Weights of a small GPT-style language model, trained from scratch on English Wikipedia.
Size: width 192, 6 heads of 32, MLP 768 SwiGLU, vocabulary 8192, 12M parameters.
Architecture: RMSNorm before each block, no biases in attention or MLP, untied embeddings.
MLP neurons of a small language model. Each row is named by its layer, matrix (gate and up: input weights; down: output weights) and neuron, and shows model dimensions 0-191. Each number is 500 + 50 x the weight over its row's rms, rounded and kept within 0 to 999. Numbers have three digits each. A neuron's up and down rows have the sign that makes its largest values positive.
After each neuron's rows, "raises" lists the tokens whose logits its output raises most directly, leaving later layers aside.

L4.gate496:462450392538475502542424636493511572545531546607577546509588462428459474448581528409471495444471433481453486494473489511561590503524486474529446517477491524522513564545506482515443563533471337538558554521476459593515497587502562464555474521546469503369456443490429438515456544569447512422536508553483500415477536610471479459397507489521455477474484518527468524452560490608464508467459493468583542522533533492453473486469456505460484482404577440516558484510552456631474423530494538455466458464540518539482493441511554495517551572561469574496567568485501565532517522466541547396
L4.up496:506480347520503460552497586494571606538495528501562548555565454517506395432423528457478509507494475490454638498549457490548566454550479526517459521474516578462413584485471508586474510541498413495573507525476507519559517558429481504472479559547457443466542504520470423545525489526533574427475473472506527508431539466496518418438411395462501483516556452519570581495580501573473496440475506469603464485551480529592467461510597453431477414549505539516543524546503429550395449461475528460473525526457415490418496543488574531478448461470514603551557469558592582553514523557533567460
L4.down496:562489578434504537450541427527439500403490500466417476520495487574543479461400447608480529553523580533503610526601498497491398483530526544490589486433480518499505426459449549516519461408487717498417471533621553456519469476530506562448454550432508481539531607441514482576478448521478556549470511409493448573460491420462517483510464445455544503482587458510474490550484436422500548445525485492476446436484513442580482448523569493489482468534432492497502551528468524357495553468448451552584543473460506524424485523477501524471470492486494573504515457535505458532470482474392515537
raises: "-", " (", ".", "=", "/"

L2.gate133:576476557522577451411492438485478573462503463517463469443561516463425451493563525518534456460492507475491458585454527472444543584532540498510518550494456566577562486401495504534479498381451521477476502514436467461511488533547558475555517421583458510396541632520580436497564445508463379510480547465525511628413561493511482517467467508419428501456474390513487480463469555524493533458390493429460468470460438484466459484510524547536427481501436503453567526458480527501573472437497472546462522464507573476388583544595465447489436425439530489493488476576477408450501522623439452545
L2.up133:536516465482515515497533425494438523509565485453457482406514525693493444453533461431450509570560550500538440551461503471503504463518444512515518533528443522492465554523531511538583477486557499455486399512449417487505452554497569392510520511566431522452447517527436533370542491504422517479587541437504453503529541447487541531511433446581519574528412512600483522410587557517479518484439538502417453501444499509483416460520489567510430481503473420514493544458533544435559495591503513608518502540556607489502535588513453506435540376356523469508496458538498527506583454523447449525
L2.down133:511522549477534482431506507508487524471570453547432539500479546492449443581545534522525378479500471480465416530491584500439530599446485459439523563555442512494548543438470516528481472373448590442469478526458420503527482552543619455491533474606441537377509558504545407515603524495478361562461547470515456605510605512475427521507406521474449529475475461487477514440531536549495476429397478450463456472480476428467445453508477473483431466473437469475565540442453465501513449564564489546412502469507636521454520506504553438441495412464530503465458465481454480513536534575453418515
raises: "ball", "ș", "ña", "disambiguation", "ño"

L5.gate166:515549514501451654394534476469443461554596449474511406401541502506506527491519474413527476548470487515592488495556460524467520528552535488482570519584532537494515492450539430579523493511506538563468561539527555472544434410588422509541466508555556475495448488590420445521453456491587480572546470576446491557502482453507471556485505497509520572574407485563447494507596538521497464526439537447483522478464422405495424485548471559540462501344533506554531446421546564412582490501494411454463492469529515575515513501577461518552572536568519504552457464526567457433540501425405513519
L5.up166:537505518494470521382530381472471407531646419503524436445510472458456487476593504419548446594470530498544496454498392476482495543494472533480542543521579532431508453483556529551527512439487530578486520507508502496500433408548430537557523470538558499506472480540391474450484399488575503559601508501458471505502487423520509499486514543513486550542376441519420537453576562563512502521478511436452515482527447440551459450525514521536503479402483476559551390397577536431570542461533438424447498452515541584486535521559455567513540570530532444515459469439573428481605506446462506550
L5.down166:455470471516525412608400511520526529432406486514577549559479430530445454492490494522507545435470385434441516522485557474543485480501470546535491497448489510475437540512482545365523532470455454425533445486455471479486580569407518514457556509459466517497512542450581508508502504460424482452385537497538517467493520569455501453506485514538464435436550497457561479499417498504508516429563452493543460514515598599434537493444547448508509516657485537452483580578397441623398448516497583530516508536485475422437499534418492466481437498459460529522543549506511568601447491580607491476
raises: ",", " |", " (", ";", ":"

L8.gate212:564533551503521494592489465526583464486525457561452551483586540460551620504543417486544552523496562420485514540500569490461532430438634525547522518587481458428510585539535522508511452498505387542542542521415379416488476478576489559607522513379586389499462609454433525454549525499461546498513520534583494456495535570501536491518489483528501536482529511535441438437451573481527523477570434524455467553453421480439511542382539497536466493465470516403483480519519504529500396650459499478438498501538492544455551392482508492464525522490470435515481498486500568486526495503446439464
L8.up212:527553593573544511555438407531518500420395579569531536484506656488578497485500459472459488481465547485464565464384513465531498479404521506540491515479403474407496517554532538503458605479449510560489491549500479483549551500514471496576507523519544419555579524503424518492533470545505589496473475482537487532575463517547579549532466478498517508467397444468440465372587466526530509434551449468482570517534509490563441502544512344599466482492518492484408572503507525475493429539438582515486512493523484612487551442526561503526531432588527565581491475492566511552491600549474550504
L8.down212:452408471534556437472456496539450511435538491493486504502459526499542528599483569510516452386409454477417529497550515487521453539475409554488512474492493426513494597495511414584526544496427428560404482611498575553562536564455554437483539512551447574539558444594499505558424567513469607506468508497518553538544438544520553553400482506464522480566567536517533575493512483549489465513526400430508435509570569539606518460532514396452545553395462463570496499464555525460451513506490472572446530586488520528395581478511454551597498469562512568556505482506525504450520461502511590503
raises: "'", "’", " will", " may", "ine"

L11.gate432:551506501496445457590441493471494625486548487509472457503522457446445480536499443480464426528489531570458442502511485476418503563445512468485493560487435501555459438534512515627512513546510362544540432456452429547479553464509617541497470456555534456448529515547507530506487449481573501485572520502375480482512501518451454561534578582445550473471514457396471545546509555401522474529504500495567489474484471484503595517591488512508359386502547399526558494542463473599545452515318427523522459452513536508559527486479469392498527423526442551479441511505521467491490484504522498393
L11.up432:586491492488491573519453494583406549481484490553445582484457463516525594479467494440500472553483483504375383568493556538541440510581561523497546515452460519532449477452607577516549502544492495431453511552424475546522498580534559500491549542477449364492566461399387434510503505434464562514501552478498487464540475527434478462470393566605473550463455597481488441482498496419566407524493489424543530474440515482501555533433479502504469507540489501479452525508376543438423423547446579517477528486506412463506530518486491491487445480448503421439460396549509548468509581558576565496
L11.down432:639520559513500523526423522536469453520511481581552526505506448540527455436423557486548548622561409540584530475495468563496537508472489559466478548399423453483444430539556437552516504508482501505499402543477427506581462521410547543515436539559535495499498473486444521537543467504543563444462514504532514518394404485465516454495556490552455555549541481524531511546449525419511507426507492525421490445459505517515606434441498552474461525433496415543526589417506522384490597459510567501492370469517394451506479393567507504495655517499521553575488518556500458540527476538517451501
raises: "d", "ds", " time", " theory", "ness"

L11.gate28:511557464513454460499493546530408568593510495546457474434457504472427453570488547464517439476425504504456588467526472529518498513501533603544564509522496524409433530520587447508515475550468490583517540521398470546430537514470480519460452510524453495559551467487441622457434526520546438499559534472530488535586413534466548495562599612495472470441518483413449497446579438460528564644492524440474495471562368497406555502430497573487473609390495460508516530535509492503533500534505485496492482421497485506480438442547517511518546553436557570414450470515475542584443398590531529536
L11.up28:464443553515491448507476535435644519480432404477477493518422388411415433527565493499470501526547465485480456473460525594551421483467494520553505389483467513598573559488529528511499532467495502581459539573534504525504468441468527474550510490438602624602505423481465401416495530533516473591475480508524531515511539513581478426505457432438482535530493398497447431474497446503497501520464522499378525570530499536472484515463525552431523543547455557483577484553514478372429470597555504475559472578528523446372434577515528530517476471555478506520566484471479419469466508432467481485
L11.down28:601584516578451463540525541570448447606490535486506554453469565506535440508462444512404518629450583487569520566458525458462529479569456505539527520498505497495466529540491424478531519544496498438542417455476532427536535570531527517509476490519554493464504527510590563526463518460506508409483545507485447570498437497471499498447511478515504633460541514524489459596452441585578477491521581600518497456565582466443460517563572529483534522487435523598423612403481455402499514443295522518498482461456523430529474481505502413473564447557525509462454419512531530504515518457530483447
raises: "d", "ds", "di", "den", "die"

L2.gate35:567604545484551459497421524458468577552502420497491558374481501448523555475418449373436507570491498554579470400545525507437486505517541562409483494479581468494527541441483507473395524507404484454517538524476462512514540578531489476547450491515530461507470493568511478414456532508435422533486509511383527444522460592481469513473596600459509511530492553489534508538473547513547583550479556465468472547546457526433457437553545474505471493474528443611443490400477504481568519532430391524525506440498485556562499500513502578475454499544485439458446607401443540465429586429519567434
L2.up35:471491517471595503465519465482547545516465514530538504464489412429439544446457531480559528476542411539429553504503594432531447561470549519483513555400552491434661566470477432380519548502447446461514544559579513534435516575462459546521535493533577526495476520490572459527430451479505475495492398517482508488500551563487491478592489566542466509453475475510510585559335492442402504495444441524619497550457506474529531481564537532586488543484525474490515540486411454546484530515544464492392463460452508559552469422534463470522440449560487459447511491433504458427431496523557613396
L2.down35:435453448442540571470541528551580558493412566503663517579490400435489496440511506529593529399580330509479567568485497465520393596491460451540534450451418516492513553402531457453563500465613534478464526525508553487432489493502437533523546480467566526500475585539508418528481452493557554506514458562461441473533546543485474461515469487445408511501472448525443529511506498452360533400541428465571445505426515413546537476441520478556494513439547523385523526505488512546423504519546529532469477430444501487516474490494431455497487427544525502506520456560459514481495482544471546502
raises: " |", ";", "-", ",", "\n\n"

L2.gate192:541434464468505510546541485419525365505450534624547525529568423373392423478463485506572533485561527542483578493545477394571451457555531472513605545406559488498527467449450491510493450521559472430545533446563447494605558443440493540495573499440514445479413563520534467539491487496502485508484443516488577478579447611504529465496516489462517542471499549427521516488444500403468582507484595552571520496474382503519549422465482622519479463528543556551552477574571430535529517435518462481434531475420493443559478480479448447459513446534512457503548530490507502570477439445447535486
L2.up192:468452441489559471435495434537496479489531477479488481514614492443471399541518401464455529531522513496559516584374413434521468452454542570533515477490548503461577559541460528412509578508438477518518437461461431577549509466496456505531518461502520582463491494572466488475493591544489456487590505594505472479578432573580440454455538438458644528511494539509553525423506462511610463601479477477514513503500525496482495510507550488509493433397441540497483442420467454488634442503434447534566513506442553578479460563562506521586488482520564495479487590466418554506518564412407569523
L2.down192:425482382487485522572463545455572406499443517550595529480571413431440449435482469469531543498557553528492548496607535418524420499515523428524617478475526499551452477465489527513554472481506498463479574484536490466591515452485439575421608541558486479426499569516493441510472429524533501495465462483444547525496482525512534529439441530524480498462537601493523518474459466392456591436557489552556526463483432494509496427570490601525573483531527525574458556565521481481422453413469452450477540415409470418468429464497492485374479466525546473451537553509465474538434393451409538474
raises: "–", " |", ";", "−", " nor"

L11.gate357:427568468516456558410387583519457420500520354516529470376546500505431601577528502523580494424498523474478554555459489490469519506520518543511559567563485451461426484428505388608505457481380457513576482512509549521452444479444454553532483424562593451498522535545502486501395551490553453441447460506404528490453504493476559507559478557516452487504497478554526492444618465523510485505504534504516486512463532516482546493477401457515483536467470532481555430439519437584506402461520407400533442460500476539483498399459474545544586476515500422425508523397501565453473483516498487539
L11.up357:569526427439473573507495460481535566467520488483485533410503490487549550417460535546457513412489464522515556547580494485563545504551518474508478543502410497502446462539500403453458544568519567439446542541496417561529408488457520529500585505564659502509453552500507578499487453444483497542469450428511494508567493403379548518517582404570422539589452572491525572506557494551571498516509479440522454411467486535440508503540495439509566486525543497558556523523464539525566531506534495497448413531536525519527503440379515512504533446568422585531497465441447459459368403607452482527
L11.down357:617511465589482437468494405518465525485497509472506520450494497489510570523547480549506570478474542407465503534548503464487510587472536615464447548529547489531565518503584479526569564530396499536441572469511494557536517453454535512528501468565493500572485516527571502574395554465509550457542393550431625516562505515467558499609563478467431590493520458588481501403502484585501419500595506583600420535430478457511458519509428501460581517517394495510575593545479477477595502484530465524533449498478493555452602528472496545478563427526470524573552533520419555549493474482496415487
raises: "'", "’", "′", "ump", "chn"

L7.gate390:464476492587520501485527401463495467437450478525471561490519444497531592501410507468465470500487567535450478460479509498524557555583459539417465528541569508476516511548447484556435543554434519581487472469623500374551503555458480560602549444458530488557524358524499510501514605501448524439552557577506466548458505438504430519561459451494507500453511489542468359455556585507494439453398602462447576456533562450463495436409401582503541510516536483430522477503465492523485486507496410429446465500400437498616443452474581472519526521490518538503515571480454516543479500512473413530
L7.up390:543467452532399477420530524589460486420507541502469457435520500534585525442518501473550413431548503553517521491477565446427498516516483560483495632511477568478459438567534530620538640514430527553503564579369466550462546505479465420411507451527557475444383580491492536421491519606424433543503468479524497589531516462544501459526441447511473536579515561540500537519524534630491463545504511527460608467541536536553527508441482478474477514525471510499560509535524467430582478510595483453481551594487493509554493503523517508522482545475568431594436554442476563447482491503446450563
L7.down390:497520421415489508541517357481464445509499480502464559497437492511543479512501526521456408464432630524519457468510528428483509537527454505528450513520559520515468563529420521486492485454560391479535469487585536506472494525561588448552463459568593528609551342569479568549508578532492464510522497482478466475487524538449481532609444475513448474511445532532481442482457524531454481475503446419522649600511449531482414515555461499490452550505463568456417475512459472522506414447509420556454542468396452517530530510474503569514459582543570561466558561559556523494593604504544440461
raises: "n", "nu", "ct", "ne", "nal"